config = dict(
    n_kv_head=1,
    vocab_size=8192,
    init_std_o=0.0061,
    optimizer='muon_variant',
    lr_head=0.0104,
    grad_clip=1.0,
    schedule='wsd',
)
MLP neurons of a small language model. Each row is named by its layer, matrix (down: output weights) and neuron, and shows model dimensions 0-159. Each number is 128 + 32 x the weight over its row's rms, rounded and kept within 0 to 255. Numbers have three digits each.
Before each neuron's rows, "fires before" lists the tokens most often just after its 100 highest values on Wikipedia text that the model never trained on.

fires before: " |", " ="
L15.down219:133142121116141104089113141172172089127166098155145134098089146138098223115113109100180148114117158150110139154158114174101166139147111171141149119114107175137132124139144133118091051160102051134091154152140166116081125084126162140153086200110085100132056111164112120182157084148139130150190153087115143167163131101190120103093095069129161155164091190137090100152110145129133170093060132095127152048166144123114124090096160150099120053160133128131058173109121137155111141137108135

fires before: "|", "-"
L8.down234:086109153124099154125137189167117112144133076099129183150092111117175168150134114128115104114127136123140164110159077123096128079130138054137117141101106096088119146116119164155086122149082110151153101112115166131075146164093146159140120181117159112159127140143170186200158151129105135134115084149123131121088120095116097133108063065065130107108092118171204103103136160082191127106130125195112250116116113094149184122151123161156119111084113134100094087155182100135107185117130199

fires before: "-", ".", " of"
L11.down353:151153132106149111097123094176165124108124090143079145192156189158193143114150155126128131127156124174143137075128087128124181061197156092130092157141140133131072096091083120124134075153114107075117142149102134139121101185151134109182106153101147133110178108151127165163108132091151115134111102117153147111159088141164088132138131118103116074050083154150139097052124115138068093077113118217072144134142123093190116162144085163092176143113120121070157167141141174129127131200093128

fires before: " a", " an", " born"
L14.down490:169107086114101134100176070198180107109130119172109132108090150123088042171162102162089147235117142149125146134140188196116135129179108113121099123092114195183125146130144156148094169156073091088134105154079101114057132151157140083115102129135144171149162114200135136133091169126188144153111134133096153145131124165096112131105063108160146122089120118139065093103073119118115145131174161104080138128104126126123166118167113100075129143163126094092147126088124138106097147162092097

fires before: " the", " a", " to", " as"
L7.down472:125075055154110125067158084164145032196156134108105123122147104102138133072184143090101107120120154107120094135129147128094146162126093114103128142167119166147054147131160093134137129130148127153120174133083115095159042138104145157117118154146153144184070142151144132124130171174114149173161143107110128082115126122085149128089121168119194175100174116170105149159133115156076164114091104125148121108154125103145131158126157055143100168109082148132134117138111079078140180231181140

fires before: ":", "\n", "\n\n", " zone", "=", "-"
L2.down211:111149126155174131104151140144183162090097081165118117093137110106102101204076153166140170128125190138120151119139151096152147104085105163103074209137063115110189116137074111136153124132130099100110094212132089133164158146149156122166141159095109102105154105114137068168146101141057080066170111127135183074119098157099108116126120069119128153080159156136106130124126104059160137164146140184133131118123168134157117112118096156166129152111139145126078107159156169040191139122116093

fires before: "=", " =", "\n", " and", "s"
L9.down456:148151105114040157137110157100141172132132122125138118167152120153166152111139136153088123134125102184191122107147177120107138128171073181154120092119123068174141151099101113119150096150143148094139134084097143136113126071117127103064132081105115113108150094094144125128153169084069064089120133193117130114211140158079163122114201128191111132132116139179078153108132065155093094164169130098068127118081101094108109211161150089106138149159129123151201167119092121139136144086097147

fires before: " |", ";", ".", "0"
L9.down269:162104139162187064107181157167119113158085116166042109142091106119140152150130102116078119119152162106133126183127143074110081149166102153166155150154123117129110128159124106172050091127088065137167138115168143099164116091120093139100162140144128066116147166126091052153099173105143140099199137134086115116098078169076161128110158136181116120103174136134130145118080128130094129091107151172180144118218103145086156077114152090146103107189129106141160170118187154108116122141146112

fires before: ")", "s"
L18.down121:115103137068147128107146148122145121117104135122161152177150119120111133096083125179126141094134115143137135035164144158163092133069146162155138120085150124151122126178088171046110172177166141094066147144085107124084166116192131150127167131140148163129125110139078155152144108129129144167094102138109146152100126161122079120115139042159121118159112135117136145153069181149083081091137185113082118172088138085188173092113141075162137123187095105164191088142131095183064163090139115

fires before: " |", ";"
L8.down145:087077129161130072077116161171115084079145188111107192124155137119139165108112135086098163148179178182132113153171217105126077152145110115123115110149097106142072132138187089157118162155065152069117170149160111103113114115125149125115133154088172109125122143121156137113128145185110120112117096096116092180130113155101145126157137108135159101153200076077143189090166161131140147069096101151097166146082143146138125050044135122137118100110129130131102095153161115103186139160132071

fires before: " |", " MF", " 1", " NE"
L12.down400:136093153125105134123147050063151120139083166116096065124098133139107094197140154152183130122106178115126153154077148093089137080098078141118110130074079103147132181121145114135106143082144171140136164203164102131175145144104131081131131080116146161117117130129180162155140136140127146129142106116175087109142157126083112139130123072160117136133059161142118111082111148100113125185170111121106165064193045127074153174128114113172091126107152129140150207179196151107095125164158134

fires before: "=", "\n", "\n\n"
L9.down485:119144130192141102088178097182147079090141152055116081121178159098068174125093172186116121115084125139123147144215113151149133146121136195112088125100167129099173158114099071096108079073133082132105117127100194180110110091097154101134110117055095161135168185136131102154175055142120097145116160135089167102132151111156166136108107142116142172071131124091128188164166096124155091128126102146107141160144136123132139116175106165146143102119134145108140134168119153163080139067174126

fires before: ";", ")", "8", "1"
L18.down219:098109161143136151141135116132108146159181085203171175153118105111135108106116069164113141103161134131147165119129146138114130095075147122103176150151102127142143091109185158065126100200100171071148154140119066144125114148179118118130138172166163162093127148162138158131118128110118144108126171152155119218130167084164135086145062136091102132155129081153148085103001128161119117101144128065128100126098113055120137132125125161137081081200170080122103136101147114166101123117142089

fires before: ",", " January"
L9.down121:118143142105131117118142065210069085131130074129159109158203165150097119140155130112135114136145130135181134101203138105126140095105092141101221130115143122136141125092115127124111110157112165088082120151034168196120133154084098109203058149139135190138126136125181075095140106177081081091140159158147189146144086131160145133150150118161114102117085106105057101108167116137125147099119151127163119126138102129112102134130162169095172137101134088075147155153151157118136100101159070

fires before: "|", "-", "\n"
L10.down252:122101135176083143126065136128107150145127087073166163130117151115187182078106071083106071147072156134110134124156121110169122109109115119148106099134116125129082135094168128121100102099172142126161135141084122091077134103130151182123163165184176099187141115116158182118155085107124150142099101170126137132084110121124088097142147195153151164083137146135116241131149086104085158165135055162128061134116086121128192161120134146109191115190106124119146112172159072135155150149118102

fires before: "-"
L11.down350:150043141130144140122133137148087125135061189098115110084176107188142108154209108146105098160161187139103150203081125144120102130115140126070125168131122105147093112114085163083071162135052125100185132121139156140104127133158127142093104097150177108130125105135064144175097169119107139180130096093089169151076148179078189037152114098149129128128169135163133109141157130178150133121090126129128104117153133105117118096121101182086159118141123131131150141091107106119200173140149075

fires before: "-", "\n\n"
L2.down100:125161189181059117148118155132178074108093060142085113133132132121093166102061102158101147109078101169091106176143103137149076155081126064172119115119217097099144108126194114147114135120114130172133158129108126099114117146128127167160172138117107139127183139150153167113095175101165114144159151102117070103091167122130109154127088078089186165148174144115140111182164115142152106101153145100126119123124156092122106099051064182132121130118105085135106149158187075143184139114168147

fires before: "-", "|"
L14.down37:218056128160189194177084161147184118113119179127111117129139128125203094080146140173147122094114083069179075098136097085124131126148068121147067128082099184128122116122140100105117145102121170156159144125161160135169127092091138109170128061111147135128152175153138179130104144130167143126076108098088147135067062152138098090175168146125125128176123110107111156131162120117191163104167175105085091067157101113114122137136114178127107132148163133090097123111133126151125118129108072

fires before: ",", " a", " an", " he"
L15.down567:079081120079141126118079142147145159175149082131165151076162131099142168087069133130111127063149163189171149160115074184122138101103117096152070139160120178143095131084100107199131140127144137131132123155054158093115168191106077165101137110166137115108099165127160143125101092099110167148111129135089148072112121169101180129134103111197189082101130114172100119084133133128148104120141138142155095146142067139150196084134117161179060123124150114077147158134118090135113133167184089

fires before: "=", " =", " and"
L15.down582:114127087097099154111092077106142098130194147120083125089161175235154186146133108111160101131103092128136122168183067156108101142075126101131109149158146114125113177152152170118187100101156126120122117125210079105103142105140136132136111121125079151162113118183179103146166140120185153114091145135141138174175108116124101090105123128142132100125063103123142100113165119157083106161052127063108088134088057136097100187125156133127157180095101108174081200130123140109153130111102158

fires before: ",", ".", " of", " and", " are"
L3.down353:110110136085133183118159144108112148104130134121128137148134135126156145104083117141150099152091136122158123117161073130135183108126104105112114187110091151119065100181132135102095126136116155171123114170087094157152155127083207160143150140046124199193150094130151122136099098142119074153123147093111125130152056085170111133205074139157129148130160161123066143159078141093094134105110116055170157127152145143134126124134145097091087090082158171076100153128077188053196138178131145

fires before: ",", " he", " the"
L14.down419:127118129147080120117179080112142148112106127115121187197201109117130102021136147171168170120158159084158098131075124111090179114087083134133110095161137113152115112176152139146119155157127135120111182180085118155130125151163113136117106102094125194119142115087185141131086149106090158137136104091135120096151149131108144147184109136108141117144090083135161097122075089146160079093135098109086167089099110171182175171228115131067124118137114122099155143102130130056125200131115107

fires before: "ed", "s", "d", "ing", "ti", ":"
L10.down14:105107130104153110161072138155158122143140118131139118074129091130140074166114148150081119127123141145118151125089165111126178184114124144146135104083099146131107119156175173068099155111189212141140132120153168134118127145136106190108070155160136148143084099128062127101165182181133103136138111159158127131048159077163123075110134090150125099095097127125147138164151119122109044158088155197150192139150131091071127058081157128190124144112103099149119121105097138085122076057168105

fires before: "ed", "s", "d", "ing", ":", " of"
L18.down265:131152152098111150115132154178149126095101127099185182102140102107129127146107167132089141153147156139100101100147122176109132170099101178151160097151135114194169119137184155066091140138151112110036149102079118170113187189129135113126136084144125138149170148167135063095148135161189202129126136106188134183152166143119099148078127156123100140117135137093048122107018143152130122173113096082100066151138122142152090094097104086148117127119154130058131103124147090087123122093125138

fires before: "\n", "\n\n", "="
L8.down581:088140163171112108110143187069090202144112151096102175103131157136109092129124155135154197117075092141156162115099154130103180071175111076137103141155144114109182187115066132122136084097127129100134119127099103098155157055131152157125147089128120139133105185150130174140131125104081108162149148103130132164213128153095122140101149081104100091174116114158081150122218162099082114120187118092085075120151104172107147152189098117108129117125180142155104075147108095167144132084154104

fires before: "-", "\n", " Total", ":", " Density", " Summer"
L3.down122:131184136123144161103089124110088167109133110125183115157137155219140130118138133100099155141132112098126150112162115122131220121102103161114201189093132203098142132155078168071137129155123103073131078116099131145160112089141112133141099118086149086159094086111139102136127178111128071119104154157145065126108125135177154049139126193134089199153135154130153049123146160141134162098094152107103166138171161095129152096196110129119113088162133063093120131085101170105164103136124152

fires before: "\n", "-", "  "
L13.down601:128101174123159134135197103121087104123174121150095134147140107129118094109149115138109180113118107196129183123110109162065091120078102167110118155103145204122125122152130166130153128145120142096120160062153130105147145130163089079125173168085160096107159084148125106121099089096195153126085176113126184165068124165155126067128042127164131169127132134089159109128096146105100105157133067119128119171164172144116181146161083168098136126146151151075123106102212050123104136094136176

fires before: "-"
L11.down468:116095117130108089152145114146126096136089134157127119140121075150117143182094132185119141139147170116140145143091146134080109156141086108079098091138123138127142117099115108136099150163169118127126152131121136156132155142182140100149101071190142068180086140067166131124106134164096151035127106143106169125074121141090062161155171187141100117147192119103152101059117129165113195170071099127135139219103149103116085084132127209144158180108138138144179134091117085145118096194107086

fires before: "-", ":"
L2.down505:138113184163082098121098109086133117110178133121114123163125137140165157104164094101124126082027077093152127191117088179110101142100188083174166145109066162157114116133186153096105138075142102148138135152079176079144114086110106130154117182106110170187154173143152130119184155112128128146115155113103151154117120106187154096112056090084149115086162115111192111136120135168170087110119172180139140091151120091150172102184146109107104082096121105161086120126161147141121099083172115

fires before: "\n\n", ":", " (", "\n", "+"
L2.down28:119087100102143115062168111135103126155162121103059094107114089164071145137123117193165155130119137199119129080161137105172137103141115109082111136118115064138121107124125125119113090080092138158146034084154076170083122121190114137158159116132150140146099117118062089161113126149077086134110167188176133117144067137177155136117186140115099144092153147184112166125171108148135110160115137146157204139138151164131116161092158115127150141154104188119111106142078122153202174116081178

fires before: " |", "'", ";", ",", ".", " /"
L14.down63:143099158173152090101104125103107135126169112120156132137129112121095174100086086143125131161105128154127085183077028105160132119151133185147139138130118141085153102102119195078175144146118117101127165151166205111136166135181116148147129145123135137152096167133135077139177188102151114084161157165167134093102171115123145124138138121128139151113112063100172147125146128086121086111122179085216136145142078138117176068064197084142115139118177126171085101067104120170102117060128121

fires before: "=", "\n", "\n\n"
L9.down187:128121145187155094106146087065088108088135171102132085132129145147083114089147083192160160117148141136106117167086151174209131104151158185105046137092155164182176125091137118153105125092136182158094117110111099129196100099142111115124124112092152157143127171113136120102120116135151078146119067108125150067124109130171075091107155136157120124144126045163016109108139173131121123141179146116161134186068124104119121166168143087163147112151157112106156113157156150134124168109130164